config.yaml
n_layer: 13
d_model: 160
n_kv_head: 5
head_dim: 32
vocab_size: 2048
norm_eps: 1e-06
rope_base: 10000.0
attn_scale: 0.177
bias: "none"
lr: 0.00584
lr_mult_o: 0.997
lr_head: 0.00775
final_lr_fraction: 0.0
dataset: "wikipedia_en"
MLP neurons of a small language model. Each row is named by its layer, matrix (down: output weights) and neuron, and shows model dimensions 80-143. Each number is 128 + 24 x the weight over its row's rms, rounded and kept within 0 to 255.
A block is one neuron, or neurons of one layer that tend to fire together. After each block is what it responds to, as a language model described it from the Wikipedia text at the highest values.

L6.down37 [ 96 118  88 136 151 113 104 125 142  97 145 105 134 121 162 133 123 149 135 177 130 140  76 160 121 102 144 121 112 133 129  81 124 125 111 188 111 113 131 124  97 104 108 117 123 104 114 132 127 154 157 167 131 163  97 109 118 109 105 106  98 182 146 158]
L6.down95 [169 127 103 166 128  91 114 160 141 125 148  67 125 142 147 123 133 129 143 121 101 135 134 144 154 117 127  97 115 110 173 166 115 154  94 120 108 140  99 142 128 143 152 138 139 117 122 137 134 124 133 124 118  92 146  97 136 102 185 119 142 137  91 130]
L6.down98 [124 102 134  97 145 160 106 147 147  88 159 141 135 164 190 123 138  91 147  99 151  92  67 135 159 112 103 117 109 116 159 117 153 102 140 213 134 124 165 130 144 152 101 126  95 134 123 112 105 145 146 126 124 124 151 121 136 174 148 158  83 125 126 116]
L6.down100 [147 179  70 111 135 112  93  83 108  98 119 119 152 135 156 156 146 107 150 129 129 122  93 128 107 133 144  90 113 147 124 136 127 130 131 164 108 108 167 134  95 165 131 151 132 123 161 129 113  87 115 103 153 104 139 126 146 158 152 110 152 172 111 133]
L6.down182 [149 133 137 118 146 119 142 129 105 119  95 101 117 130 134 115 107  97 163 187 142 103  89 111 131 135 126 108 110 138  59 130  81 141 127  97 125  90 134  85  95 124  64 142 141 138 140 129 128 112 160 148 159 123 143 151 115 147 136 112 158 120 122 130]
L6.down222 [131 118 145 150 135 110 148 106 130 144 123 170 126 126 133 148 139 108 106 112 112 104 118 154 146 147 184  86 122 118 129 101 114 105 128 170 124 128 148 155 104  77 122 101 111 167  97 123 119 145 152 129 130 112  96 146 160 147 140  98  87 188 105 104]
L6.down254 [109 131 132 169 122 105 137 115 141 101 111 155  96 128  37 107 122 176 126 115 112 166 190 124 175 165 154 132 152 123 148 115 147 111 127 122 120 128  94 126 151 138 141 120 120 132 127 116 103 105 158 140 137 128 109 145 146 131 100 156 150 105 162 135]
L6.down301 [131 114 106 125 139 132 143  90 107 113 130  73 141 143 130 154  92 109 125 139 175 142  93 142  79  73 134 123 119 140 166 126 110 101 147 156 141  84 151 120 106 140 133 103 105 122 115 102 108 134 137 129 143 100 136 147 162 127 132 121 109 141 126 141]
L6.down369 [141 138 184 117 120 135 110 141 143 136 133 145 108 139 184 151 134 101 158 154 146 139  85 127  99 116 142  91 123 144 154 146 109 112  79 198 150  85 163 155 113 147  92  94 122 125 143 144 105 165 125 126 148 119 144  96 141 113 129 125 103 145 110 124]
L6.down429 [103 125 137 123 111  95 121 155 153 108 135 181 153 182 147 145 105 149 137  98 117 121 121 149 167 108 135 142 150 133 151 108 162 140  99 134 112 130 102 123 149  70 115 123 164 111 141 111 118 129 144 147 132  88 139 160 104 145 138 134 134 126 122 168]
L6.down501 [146 139 117 118 164 109 127 101 168 137 150 136  96 133  98 163 139 117 148 142 100 106  90 149 138 108 151 133 160 116 114 120 108 115 128 156 154 124 164 126  94 149  91 135  94 105  95 120 148  94 133 170 110 139 167 127 146 150 132 122  87 172 102 123]
L6.down516 [126 110  90 136 125 101 135 166 184 118 161  89 163 106 138 152 104 135 112 108 141 106  47 166 106 102 101 112 160 136 134 110 136 124  85 147 156 143 159 124 104 126 141 102 128 136 122 163 140 123 134  95 161 151 157 141 132 123 110 107 153 166 132 144]
L6.down542 [138 122 186 160 136 130 157 120 110 139 157 160 158 156 124 129 140 164 115 117  99 112  63 150 108 112 150 140 123 105 118 143 144 149 107 195 159 143 111 130 153 151  83 124 117  68 127  99 138 135  91 113 106 111 114 130 155 129  96 147 114 206 132 113]
L6.down546 [122 111 177 125 163 134 114 156 129 120 132  90 112 127 183 124 132 111 158 120  91 112 121 140 129 108 158 161 159 138 106  85 138 142 115 153 131  99 154 134 159 127 118 111 107 138 111 107  81 112  90  94 153 173 159 107 114 160 139  94 147 153 134 117]
L6.down548 [ 83 135  92 120 112 139 129 124 119  92 143  83 149 110 123 122 129  99  73 108 147 147  74 137 151 128 150  85 148 168 150  81 132  64  97 101 100 124 119 139 132 123 103 108  98 137 136 114 144 116 131 114 162 122 192 126 117 110 160 115 122 172 143 157]
L6.down623 [117 137 160 110 132 113 109  96 101 146 110 139 135 148 118 115 142 113 148 139 165 116 106  91 102 107 149 126 104 124 136 145 153  85 153 132 156  83  99 138 118 124 124 117 167 132 121 150 132  85  74 111  87 164 122 121 162 156 113 118 125 172 131 104]
Description: Paragraph-break blank line

L6.down53 [120 122 127 124 130 137 108  82 135 118 106 111 132 130 121 150 126 123 148 110 165 148 148 113 123  93 125 145  95 111 126 168 154 149 116 119 126 127 159 102 163 139 131 132 142 130  89  94 141  86 151 186 124 158 119 124 148 144  95 118 110 128 132 117]
L6.down81 [119 178 138 110 112 149 132 119 182 141 139 132 152 173 184 131 107 102 150 166 127 111 102 126 110 173 110 152 137 168 129 116 132 102  85 160 123  96  77 153 128 117  98 114 115 111 142 143 156  83 135 105 134 125 166 118 140 133 108 131 113 135 117 138]
L6.down147 [139 103 126 116 147  82 168 134 125  82 143 151 158 106 125 128 120 109 127 120 140 139 176 131  95 129 145 141 118 150 140  77  83  96 104 122 105 111  69 104 104 181 141 145 130 161 138 142 126 100 182 124 130 129 106 113  93 105 128 124 121 141 147 119]
L6.down187 [151 103 126 175  98 106 127  99 118 158 114 149  91 123  99  87 160 132 137  88 120  78  84  97 146 112 111 128 155 186 123 130 153  98 164 176 124 145 178 139 120 128  84 175 134 148 167 113 120 136  65 127 132 125 161 131 145 155  96 150 130 134 119 112]
L6.down245 [116 142 115 176 137  89 119 132 157 122 107  82 134 119 147 108 138 104 112 117 117 122 129 124 149 140 174 120 111 132 172 125 154 131 141 174 158 125 111 145  89 147  98 127 138  99 126 131 137 151 161 119 155 154 111 147 134 134 138 141 104 158 145 159]
L6.down246 [119 141 153 127 119 130 100 137 145 116 138 119 178 133 100 136 134 122 142 152 157 121 114 115  97 114 142 111 111  78 180  91 173  83 170 148 132 122 131 156  85 137 138 171 106 124  96 146 157 123 129 115 101  83 112 130 185 156 106 122  97 123 153 151]
L6.down263 [117 126 140 145 134 104 136 119 153 108 147 148 129 123 111 198 134  85 108  46 140 133 125 150  97 110  70  88 140 125 103 100 145 175 116 111 166 112 129 104 169 130 116 199 146 118 120 117 150 147 118 149 110 160 130 128 103 154 132 107 133 156 144 161]
L6.down267 [141 132 125 148 129 129 103 148  95 149 128  95 169 112 138 116 169  81 154 186 107 141 170 106 124 135 109 156 120 152 134 142 134 153 147 103 131 125 152 127 142 117 115 147 128 127 113 134 137 110 142 130  85 159 134  75 115 169 141 138 131 169 141 120]
L6.down275 [123 120 166 105 117 186 143  83 117 161 132 103 124 140 108  85 158  98  59 128 148 109 130 139 119 136 154 116  81 126 143  78 122 151 126 161 157 111 130 113  99 129 126 107 139 122 148 149 131  97 137 109 130  79 137 168 142 169 116 130 112 102 154 166]
L6.down299 [167  95 160 125 125 103 121 154  81 112 129 141 152 157 177 124 129 130 137 143 154 132 145 143 165 130 134 127  86 124 188 115 126 132 125 123 143 169 147 131 121 167 120 120  97 120 115 112  96 109 189 162 136 103 176 159 163 102 132 141  98 125 132 117]
L6.down343 [ 93 106 125 131 100 127 123 121  99 156 101 146 174 101 104 136 112  75 169 144 156 114  85 105 139 116 116  76 139 117 150  94 104 110  78 139 126 121 141 113  96 108 142 118 140 149 128 116 130 121  86 168  95  98 114 122 157 130 133  82  92 163  97 140]
L6.down357 [136 138 134 115 135 121 145 155 126 151 148 124 126 176 145 132 115 148  81 163 150 184 135 102  94 135 133 133 128 139 166 165 158 116 151 106 101  92 154  92 114 103 130  79 122 144  99 116 105 156 108 103 129 140  91 145 102  86 106 111 157 149 153 159]
L6.down383 [143 101  78 132  99 106 110 116 140 166 148 112 113 136 107  75 132 112 111 155 115 112 140 155 129 109  94 116 155 122 158 142 109 113  90 156  83 112 162 141 127 166 116 129 142 147 148 101 137 115 100 118 125 118 112 154 131 116 132 119 104 141 137  99]
L6.down385 [120  91 120 135 168 132 159 131 130 151  95 110 118 151 115 165 155 141 195 148 112 138 139 124  90 140 151 179 155 140 126 120 135 163 125 117 109 116 121 150 138 101 145  84 142 181  97 107 135 114 137 131 141 131 135 102  97 152 172 151 131 103 124 141]
L6.down472 [127 145 144 124 114 126 122 166 106 110 168 104 139 119 116 160 100 131 136  93 119  96 118 141 108  87 166 111 121 115 140  49 145 154 165 153 107 113 112 121  85 117 140  98 139 115 108  78 139 113 123 135 117 115 157 122 135 155 132 170 140 124 116 140]
L6.down509 [ 83 147 154  97 137 106 132 115  96 128 122 113 117 141 147 161 142 119 138 109 155  96  60 151 129 105 108 112 119 104 159  98 112 106  91 110 161 159  81 102 144 129 141 129 116 132 135  91 126 129 158 113 130 128 152 151 135 148 144 104 109 128 171 117]
Description: Verb-slot word onset

L4.down69 [121  82 168  88 135 157 132 105 146 135 116 110 127 133 163 144  96 120 170 112 117 161  93 130 128 130 152 126 153 130 129 105 128 108 127 160 102 150 167 148  85 116 114 129  88 104 166 144 137 138 123 149 139 181 136 172 146 135 161 139 106 117 174 130]
Description: Paragraph break newlines

L9.down165 [151 105  93  88  56 109 124 119 125 163 106 114 125  75 116 130  94 131 105 128 129 140 126 163 156 139 136 127 153 133 101 111  79  95 135 122 116 125 144 135 187 133 130 137 149  96 128 124 133 129 140 136 138 104 149 140 155 126  73  77  61 166 112 142]
L9.down304 [100 115 127 116  93 115 125 144 117 139 124 154 123 122 125 148 110 128  98 107 150 124  84 137 123  98  99 159 179 134 106  52 122 140 107 143 136 140 111 127  98 114 125  58 146  99  85 147 161 126 131 148 161 115 112 131 101 115 100 116 161 122  78 147]
L9.down339 [130 129 113 113 128 142 139 115  86 111 101 151 133 139 152  85 141 121 121 125 128  93 159  80 129 152  94 116 104  99 111 147 152 109 143 111 117 145 167 137 115 147 125 118 132 110 103 106 144 140 163  89  75 125  99 109 103 130 107 106 131 159 160 136]
L9.down618 [113 154 122  81  90 150 100 133 150 153 131  80 142 145 148 103 169 120  89 101 141 127 114 136 122 155 154 114 145 110 168 134 121 125 140  95 149 169 133 128 148  82 139 150 179 128 136 105 154 180  82 132 159 112 148 120 174  88 122 116 110 141 101 111]
Description: Sentence and section boundaries

L9.down328 [137 128 148  65 139 111 158 146 135 139 153 149 139  89 128 147  88 146 110 124 108 110 170  95 165 123 122 172 146 161  95 121 152 119 116 105  87 155 143 159  89 111 123 139 116 117 112 160 146 135 170  97 121 141 177 137 147 136 110 138 166 118 125  94]
L9.down380 [106 117 133 108  98 120 118 134 121 123 103 132 144 158 204 142 171  79 100 118 130 137 135 155 108 126 111 147 147 118 134 115 145 182 118 102 102 108 126 117 150 151 117  93 128 116 182 103 113 130 143  89 120  98 123 118 172 163 122 138 133  91 108 126]
L9.down438 [147 140 107  84 163 140 142 134 156 120 148 101 109 142 132  68  68  86 175 130 200  71 102 116 105  94 107 146 138 147 105 115 121 117 144 141  94 110 147 142 133 116 125 138 100 130 160 118 107 158 151 139 107 154 134  87 151 143 167 178 130 140 151 139]
L9.down617 [136 129  96 135 164 125 105 108 126 147 166 138 140 110 140 172 134  81 128 145 156 129  76 169  74 105 127 168 157 160 165 101 119 132 133 141 113 142 138 144  79 110 132 138 149 168 154 105 126 134 147 153 119 123 138 143 130 142 131 159 119 127 145 140]
Description: Word-initial fragment pieces

L6.down89 [132 148 115 112 155 165 104 150 154 108 162 165 124 118 143 146 130 131 152 153 171 141 134  97 141 140 168  87 127 135 101 119 147 157 129 145 153 136 126 167 124 103  93 127 138 123 126 113 125 132 169 137 153 176 167 117 110 156 141 120 127 143 128  94]
L6.down111 [103 115 179 119 152 150  91 111  90 132 154  90 126 121 168 137  64 140 166 149  89 117 109 177 155 154 136  98 115 153 130 109 116 135 121 166 116 142 145 103 114 103 134  93 155 130 146 176 119 140 166 109 127 146 152 118 125 139 128 141 150 123 106 126]
L6.down112 [140 102 121 121 173 137 177 117  99 115 148 138 173  96 178 119 105  96 134 129 140 135 115 151 174  93 163  96 147 110 153 149 113  94  55 123 125 119 148 133 123 136  88 103 164  59 144 129 137 126 171  96  91 159 129 109 144 112  86  95 140 102 151 162]
L6.down138 [121 153 110  99 140 118 149 128 143 139 161 156 149 121 147 100  79 145 160 140 116 115 131 144 135 138 146 105 129 120 119 130 157 104 174 113 164 129 132 158 125 133 103  94 102  98 142 125 139 150 144 127  79 147 136  95 127 106 130 136 161 149 163 132]
L6.down194 [135 140 150 151 110 132 110  85 122 164 134 118 135 152 157 132 150  95 184 131 160  95  46 152 120 115  92 109 126  97 119 110 114 101  97 158 111 147 124 147 166 116 112 121 136 113 102 105 125 161 117 116 113 116 162 123 154 105 137 131  96 131 145  99]
L6.down211 [108 130 154 144  92 103 151 106 167 129 164  77 156 145 132 109 153 127 143 176 102 151  86 110 158  91 139 120 133 112 119 132 118 112 133 142 100 110 115 110 160 148 142 115 146 146 151 132 140 153 162  90 122  97 136 118 150 155 135 176 111  73 143 147]
L6.down241 [ 96 124 125 121 102 109 130 107 112 130 134 129 121 162 187 163  90  87 129  94 163 114  68 138 114 104 147 107 100 139 116 147 151 143 105 105 120 136 118  74 132 137 107 107 136 115 123 123 146 111 105 145 152  92 111 120  99 131  94 147 139 178 130 135]
L6.down250 [140 137 124 134 135 104 123 121 160 107 135 133 139  95 181 167 127 148 139 117 151 142 107 157 110 111  87 109 158 120 125 177 129 111 153  67 105 105 158 149 135 124 142 137 148 131 135 138 131  92 181 137 136 103 102 139 162 124 103 109 137 157 115 139]
L6.down296 [135 138 115 142 111 126  80 119 134 140 144 114  90  99 139 154  97 166 104 110 109 119  27 116 179 119  93 108 107 102 133 114 109 102 108  92 148 144 120 110 185 137 104 127 138 111 153  95  79 153 125 136 114 140 144 179 191 127 102 120  82 135 150 109]
L6.down330 [133 153  98 145 125 128 134 112 143 146 121 150 133 112 133 148  74 135 145 118 134 129 110 152 163 137 136 131  82 137 161 105 116 142 137 172 114 123 104 166 105 124 128 107 135 105 133 118 101 131 130 156 125 117 155 128 145 136 131 128 110 166 170 155]
L6.down349 [131 112 152 116 157 153 118 165 138 116 128  95 153 126 114 165  97 177 153 145 167 123 109 180 110  95  78 114  93 113 134 141 130 164 166 166 122 142 145 116 158 107 140 126 167 124 147 115 104 111 125 116 167 175 137 137 117 123 152 103  99 142  74 154]
L6.down379 [140  96  90 122 152 103 128  75 130 104 159 158 114 131 113 164 162 106 126 116 100 101  78 164 145 132  95 143 141 132 139 136  98  87 104 119 145 128 111 111 193 100  63 109 139 113 140  91 123 127 164 142 147  64 137 166 153 144  96 105  98 170 157 145]
L6.down382 [147 104  82 127  84 104 135 136 119 123 126 146 142 148 193 131 117 169 115 145 150 103  77 106  86 122 134 101 109 157 116 103 104 142 129 147 101 119 161 113 177 153  90 122 161 134 144 139 128 141 111 101 151 129 136 124 113 136 148 128 122 100 105 172]
L6.down519 [103 137 158 127 141 151  87 114 114 132 182 109 107 136 175 161 149 124 145 108 149 119  49 120 146 155 115 121 125 114 120 129  88 102 126 195 166 139 106 133 152 155 116  96  90 116 127 110 130 134 113 143 134 118 151 127 148 159 175 142 117 152 156  87]
L6.down555 [114 163 139 125 117 118 114 135 131  88 145 122 100 111 126 147 147 142 143 151 143 108  88 111 162 142 103 117  99 134 144 125 138  91 120 160 152 125 147 147 119 134 123 145 101 104 122  95 130 147 123 123 125  84 123 160 122 122 158 120  94 113 125 138]
L6.down587 [137 125  96 143  90 147 169 134 141 129 118  89 145 130 177 157  98 105 110 130 116  91  86 122 172 140 158 113 139 123 133 139 127 119 116 185 125 161 124 134 120  85  89  97 148 117 121 100 140 105 148 118 116 110 162 166 121 144 115 117 147 161 169 134]
Description: Segment-ending punctuation

L4.down459 [103 140  78 115 159 145 124 116 135 120 124 129 157 125 158 154 121 155 122 104 138 113  83 126 146 118 134 132  93 124 173 162 131 113 146 140 153 123 125 105 137 103 108 101 127 118  80 111 116 145 126 138 128 148 169 150 161 127  74  91 128 146 136 133]
Description: Sentence-ending punctuation

L4.down358 [115 123 176 135 118 101 124 144 128 132 148 130 174 137 165 129 129 132 149 111 167 126 170 103 177 121  77 131  70 149 143 119 151 107 106 143 108 157 113 133 112 103 127 100 135 156 154 130 157 125 173 161 136  99 152 119 134 103 114  82 115 153 156 127]
Description: Verb start after auxiliaries